{
  "intermediate_size": 384,
  "hidden_act": "swiglu",
  "tie_word_embeddings": true,
  "final_lr_fraction": 0.1,
  "doc_mask": true
}
MLP neurons of a small language model. Each row is named by its layer, matrix (gate and up: input weights; down: output weights) and neuron, and shows model dimensions 0-191. Each number is 500 + 25 x the weight over its row's rms, rounded and kept within 0 to 999. Numbers have three digits each. A neuron's up and down rows have the sign that makes its largest values positive.
Before each neuron's rows, "fires in" lists the words (lower case) most often at its 100 highest values on Wikipedia text that the model never trained on.

fires in: "women", "children", "youth", "season", "years"
L10.gate343:465496495490534493465524494507498531477506508509501528477489517500484446488494495524483501501514555501503483560494490526477526478479499483527504499501531501496525493560493513457534495482517500466514471553516501499566493500464553478493530492471493493503528467568499509515508538484480582511513486523534491548471496469507577481513540446510543440484520503516473480511479498478487525486493478515486484542525480509454492480505503536478497478502507540520546499530485497546528494480473492498501514522475489508511491462485530505511519517502496481490473523510500460501506469518491473497
L10.up343:500474507491454501489548530505493525488508527476481522421472520555516503463501533487515465505524511512475512524462477497530508521535503563534535453472513526497540491508507494489528527478477483503516509506478478462530491459499517468462527533521488570492487424501500504480504521474471488496490524514516482528487496499509525487510490495502524520498520519488461515520445509501499524496552511571515523465517535524513482500500469502470514475539510498478476520482496503521528551471521488493516487537480481493516452479508524507492495505471494520499495492505546495520528480470453511499
L10.down343:531531497544537499494514517487500519503490547539530501488493526464498500541511533473510484488536479463528495503504491505530521457462500528496497503521513528470501447518432514462448512513500497470484550494508518497544552462500478530496476492419505513459537485520487468510513484514514479507529481494484516492479484471510520519519497488481524473535519505441509496514496519502520480509495488472450492516465463491503508449523506508521482540514493504517552470486505503558484492532467508495462497541497491525495483494470521486494516507530505486547558509510488514481531523479532487536

fires in: "such", "later", "name", "known", "also", "so"
L6.gate80:509493492488451498505511435513463502509524504486552500482543496501523496485480505487507479482531501525457459494530504459500478492498520538513477515521508517478511461502484489477462552525508444493527495504500497485473518459540511484481505499513460504560486515507453520509460501514468485499484480486496529484502484530485537449508498487505503476528550454507538486539541472522482516521514492504467491572505502535519467514508534445498526496495499528510525527492478485507476504500484493527494537495477504461509489536488495507513529548495518504478481488517455481550542519463475446528
L6.up80:469475508489496467513520471499450490509545536499534522474559465503527496525474505491507490468527496486495457517506472478516496465467505555483513497493495542479523452472473501462493534535520456484532477524509473520469529488503515458477512494488464522563480517475466484487479556477473506475515478495498530468503474502483514466519468467498545497535568445469522514519535475513498526509482472521486462514489491557485503520522514464530496517487519529518527539501506487483519520479500486527495525524500512498503506496479495498541491531507508518457485480517481501551520483475480483519
L6.down80:451460445513479474473524482503499531466521528525521516493522446510501495471512488510494452498500479525490491479503502482522487497461527501510522503516508516510559447517546521481522522537536482452479521491467517474503505487505507525466501499493483471531486527433485458493533495502483537503498488481531481458477475535499499502529497479523507509508516518481562438490480491524470503513478475509515459524508518538527507498523542467497500502548547565558529524493506547514497506498509530483484489495479521507510497556509511537493501515492491533471506457500503503502479530492483479517

fires in: "official", "office", "off", "up", "congress", "out"
L12.gate315:488503497518507486498512484531500486549484477530498474530467484484501486504531497502557501481468548476540534511509483529493510517496501512509451466503466427511472494484500518514536471490532480498509500425453478539462496495559507468496462492509507442517529495506469527551503528462505489482535471523481503498479518483456534472512469483484487534519531500516473455458478493471563487508486506546494474518477527480504505496518494457523485518512481516507520519468525517478475467482503474486527496550468491499465494457490480464511518467497485489502491509525519522495506510466484506497
L12.up315:474503515488539495498502484496513473524505534485492454472473457458535540531494552474492431538478534452517515529451476561462475455515530503516487494503485500528453515488434493486468491519450508498516477480498535490499523487456466528484468476515489514521488519482508528525498462485529475524524498477468501442489503470515499500460555505482491534507515480506496475498475480522505541469500538484494488494523497479526526484498520467476492519460522527510497488514519480493481492518478503490511496520490495495490494482499491499453505509491437521490493517559532542474500481504497499521
L12.down315:556497526504480514502508510530467487510497493490520476518482524460509524505489507488489534548476512496546496526505487516481519494501469519504576446540519484518460448455499474505494458490535512525467546479472479499535498524493497513511483525498497484505501495508495510545513492461523552424480525492481520450478511496493512512498507485474493508466489508478516462504495483494466510514480482529483488512536528460503472522499487503515478504515518504522484553503499457501515518525506497475568534516501466516467458452469515490477524492469525538544531517495524517511482485485458511551

fires in: "would", "office", "became", "official", "off", "then"
L2.gate273:557526477514432538454507522512521489514488530522521520504507525467487508549477465523494461498466499485551496483475513545519461515501535502457516492520518492498525496467527507489507491542519505509495505518492438495531530490517487491458484492447450517548509545528475497475501497517526529502507423485507506485475462473499537502507489527511488527544486487481461505530475494527509495474514485453512477539522544494516512489490490512485490527490490548494515499504528517482515488508470497502531495470535464457474491477505486468510538524482536506536532481525539505513520513478517519501
L2.up273:510501480512476526439534485512517497486516516487533493492480510490490523524497471495494460494435531498547471501473491511503455524480559500469537473491510472501511499491491515491517499510491517538475506533504405518526510497502494497454476475479468488579492537483477478477487505510509521512499495490496484497489487497510500488500516526519498504541545492490497519529481471509510497494493509514506492555502553473474515474505480528505488522499476557512486535519533505471467539513492491440522485482522433474508504487489489424485491524526515493512516501488528539488518541473486472464
L2.down273:522513470486503488496510479510509551525549506475511507494492471468502513523520485497500485528469534440562499532502479528498477467506556486490505500523511504510499530472536522494535491477523530541491498488481461509524520483489476519524490473460478492515502533514530513489493466468513483472510514473489462512514504488476494470527489564503500526500532491475501522512485487477540527525475459534446499525521553516494441487497512534514517478493515533502545531490530509498483553551490474465527540481491430497511470503498451478516471514535500530527514504510469539498493517488482521486

fires in: "this", "such", "so", "some", "software"
L2.gate338:484551500483476500499516518539550520501490543480524507502506486473476486515484476486500543475477496512473534444476555541516515514514521512509538499492509475514501445497480515499475503546535475486511565511526528507524530487468531523456477515546519497516526521483464533522515496530422518452536462530478510492510502540507509513532518471502546495486525493530514501507495464529503539509481460508510502471504463491476512503513505485475484492491506466510549524486483484526503467473468492501471473483482505519499505482510515489531489515504496541538442464476506520468467474470525488489
L2.up338:538499496528503501496528493490499517475528475507518527508561506539487525487533451484492509511495477508487487533519506472529479509455511466492494466511521490477491501508491518489512510519474513507494486454504536483530476511498495518461515516478464519542501502494528524507469501454497531468518497488471463533449459466429466476490484467470514539499513474501532524491461463487487445538486503490468512520511552532415459509497501473511527507447514513467506483528489506461518495495476512483501531484526514465500525490489480525486471562485510473497519493537491478516502554518520498507
L2.down338:486499497524484495519514544495516474487514506491516502501471532484527519511536468525480465499513492487469510449457565458516498506470546502517509512493489494501520464521516496472510476567510495468537523495520492534509493457474538535478474509509473495565477533497479469540496518478485494495545467538502512474515475524523538483506538496489524508487537513475520483524494485541450476525511523521509485551516499488468533484503520493494498511519448538502480503495505517468497507442448556526489472495470495526486527533509486525502498566481535508519508506523496493492498535529473528504

fires in: "as", "appointed", "name", "was", "such", "while"
L16.gate110:502445527522495505543528462520567517504493495500526505506522506486516486497455545498494498506471459489449522517494506461470488527524498548540479497473527513527488492448518504481512567526513540496527501451448524467446528513481468509493513471505496482516476553512490485521509494508554489528477536483468507535519518514493523508492478513436555499497525489506483469503505481525527498475515459509510501504500515501497512509475486526487497497528502530535503504524550524517499470487495537559487520528530533473509453508486485495490489526491486470479470478481515493525519490460526497493
L16.up110:485490538489523475494540466519501549509471534481548535525467480468530433493480533531511535486520546527487475490551489473522486501481496524544456482481499486484520482453534514500490531472518536489544464488515493498518500534482491457447519523553496492560522540458478521518517498501515553519491481503464507502505502514462498502459494441513511494491526553500486489537519491520516471531502515472488508491460505471473504513507538502518534534525522502433470477512484482515494474499501473510508479491488527474479526491536506512511499509508514502483502516510498526501526478508499482522
L16.down110:473515508504543519500481456507506483520523557541527494472461486515478520513472446451545497511545521511514458498509475545511521501493480540469511493470509516499495477493562482531465521511542526520504506495491518550525492545521495470509514506486519508545518509458499532507491493487511536491518429561541517488481497486506538501515473453514513507529480496506503502476449505484501506504522495475485579504489472495474528512504463508501535489512489484494525490548491518517548493454495495482478532474506503503469504515541512508496476472482543516518509493501505511508551501525494504521

fires in: "held", "london", "old", "second", "pld", "last"
L4.gate212:523488459491465501454516485460473494435535520510499464502499511485526509501521486500560506542478493514516513478483552506530534503401477529486523521487544481507498507543489488536521543502486477462500490534502479474488465537507507508511490493551460473495495497459504491499481472509510507495458488495534508496533560505502538506469469488502504525510452497510481508481456492528503529493515497470529507514484510524477541497454490475535490507514506488522540488529482484488532538486516516507490516488512485533506469464510505486521526516523497471490479487499559503544514524495457529536
L4.up212:477479494484499483521527498530482499528501500531510477527522508519459507504492528461509525526497538479544485482492486513468485459501484533524461485493526477532509488494514502481475485512529500479542486492467436472508525473523487503463484473492511520497478480530457518460472487511493463535519522496527522519531530474537502506486548474462475538494491520512494469513502490480466504533466445483470485486459475505499569504491498499517493491509452440513482512441484504477494508516516481530487438507543519481534521497504518496564474508526543482511496440501513539524510518477514490516
L4.down212:500521505478523493506500508533538541506488541441493518479508526521455536475453490466518533488486509510504546463501475529441504487528553525528457454532472511522483528506528539478484488477511518512484488477498488487537542481538497516480489501474521541490499481510490498504497481541490507518516548472527515524502510469521516496483565470461511532506473508487504501517532492522515521528471482477480461479466459482498509511541495473494479488568496486516471530459492506476475506508455520532494492522530514475557519501485510510502498516453519531480475447502515501483468500517487509509

fires in: "service", "served", "office", "works", "off", "work"
L2.gate244:447472462477477455476528511508511537480531484532500508480480448490491533503542485462486468500490519510529486480497527466478466490470501489492477464554533431501517489482481497514505529516543486530455511526495478481462508516491459488499509474497434487509494534472484504496533523558498508494516496491484496485508467465569530500519471538492477550507502496494474477434535493513507499485520436504506505524507528473502477505505483489477494515490466498513488509474496462477485472518519477472513513475495484491520499495526477530486530487491535496511507442487518532515555508525492500477
L2.up244:521474498431475519491509513510486486556500478523497469538525469452474487519523520500550446491482509547542505458467484542499493487519508441529523511511504470500529485491521480498516493520529485513469507506486457480489466474514533485465495443535488496497505541527497526510488501502507491531507468515447452519520448501479480503525532473537478507517518502507490510509503506522483504481493537465510507511504512481472482482515523520510520517537493529494521545496522462528463560534508513488491521511512504448488463484479472461520514503517534499487476507506495518513551542461502524534
L2.down244:552510455491493485496505495495498526574488491489479499500526485483559479523529489499495460573497467469548508511461503559486522474508522514494508536520526499527527502499500500483498528497560500528492506520450497475492460509457459498458497509509522444526493523516508549514502444502522485499506501501477505496466459446471469511533478504525484485491513524457495497503517485506475503507491531520468497501477507486496480500494535498515517535506538534491543553500514491526511536533487500488532532520467487510502459491479478489549477519495478518503496506557489536500489523473528510512

fires in: "held", "old", "announced", "released", "pld", "located"
L2.gate22:452492522493503470502462501490502529505547523494521513494528500460487507478511478460475512503491499526498440467506470555445471478476484508521473442540470503508485543502472512509474511513561514451512474473464477487515521526483484485473485443492503493503524450491494479487489505505503483481537483522524502477487491493513464534470456456498507489526516471502552484531494497516463556510491510478504457446501481516479523501468547517456455521499508468524515462506499512471466545487511499533499477499508468524516506522530501494493508483515505508439494485492502486539489526477513496484
L2.up22:449500525522462465500439514494495535502517544469498461486510485460467511472516493479511471528501498525521470457511507524432452456463495529529495479542497485493490511516489499493485499533536509458529494483481477475527502516524500503487506503539475519486500489466509498526514506491510525503508489494518514464504494487517483565491446479478468525524507477524552527487495510499463551469467483467508456459482510466492504501471557540466508510514494477510472471491500473487469553517531500525512471519505471512496524531546508515489513500495503499482479497482515483528483549458469506536
L2.down22:480488508487491480477517496510497537511539509468531506546483493476499570502496507498490470525499519571518486458485529516445501533476481490511455466483510498549486493500523485488462547517512518501480481482545516453502501502518534497481509463482493535476540476502505456501530471500462541479509489486508495470503487503539465504499498503511488551506520525501486535506497476542494499538474466494502554483446487491493552497466552447489473516517448462485430533469483486530482494509540509502482502482516488505484489484522503472496500482492527536480499513492522494516510493503464534502

fires in: "not", "is", "provide", "provided", "proved"
L4.gate333:518496490494470490498537534552541519463511474519511502480536511503487495506538517472471532485513523504524498457533494510490539477520531472506459533518533497444505467550483512526496486511485508456469505540490503495483486501516481513516487512462466521527519524484514498524536514522556456504454504453477510514503522499508508505436475478530469462478480528538500511484461508461457523515514495514492473537492510491457514467475504510509493500482484487414497477487484486516491510513486458490524476499487444530475483470502482512503511471538497523513493495486486469499501510483479569534
L4.up333:521460522466495509513538530529484474483508477476531568487528482455519463508488508449486537524532517490544537499490502503518497476466494495482473499541527512449522496477480485498476474495458541522464505503475523507528523505505500540505476468474515578495489517486483449499510529447515502557476506508502494548465500493497488507482481518498482476510483530480531503508500493462474520519486488496459500498483516490543499500533522511489482481519518467463514474485508451481491533490496429459499458509529431471513466482515520527508507468518532506479502498485502503485500517492519499508
L4.down333:511488531440504537531493484479480491499506504479490526488498465498535474506445473509491522553515525514534516540482470501478460503458442537518523478506473493542512517474548506478483502458491534550490479489507533497538513498485538531470465470491507535488496508501477476479523500457485530515521500522500448513461485501499545504522508525467501530507504505495504474515505495465508477517471503482482512497476528528559516533550495462519515497510531475528465512540494507478496536497495499476509521502554502469512488524491549492495491475485527480516531525490494540454463492485537470455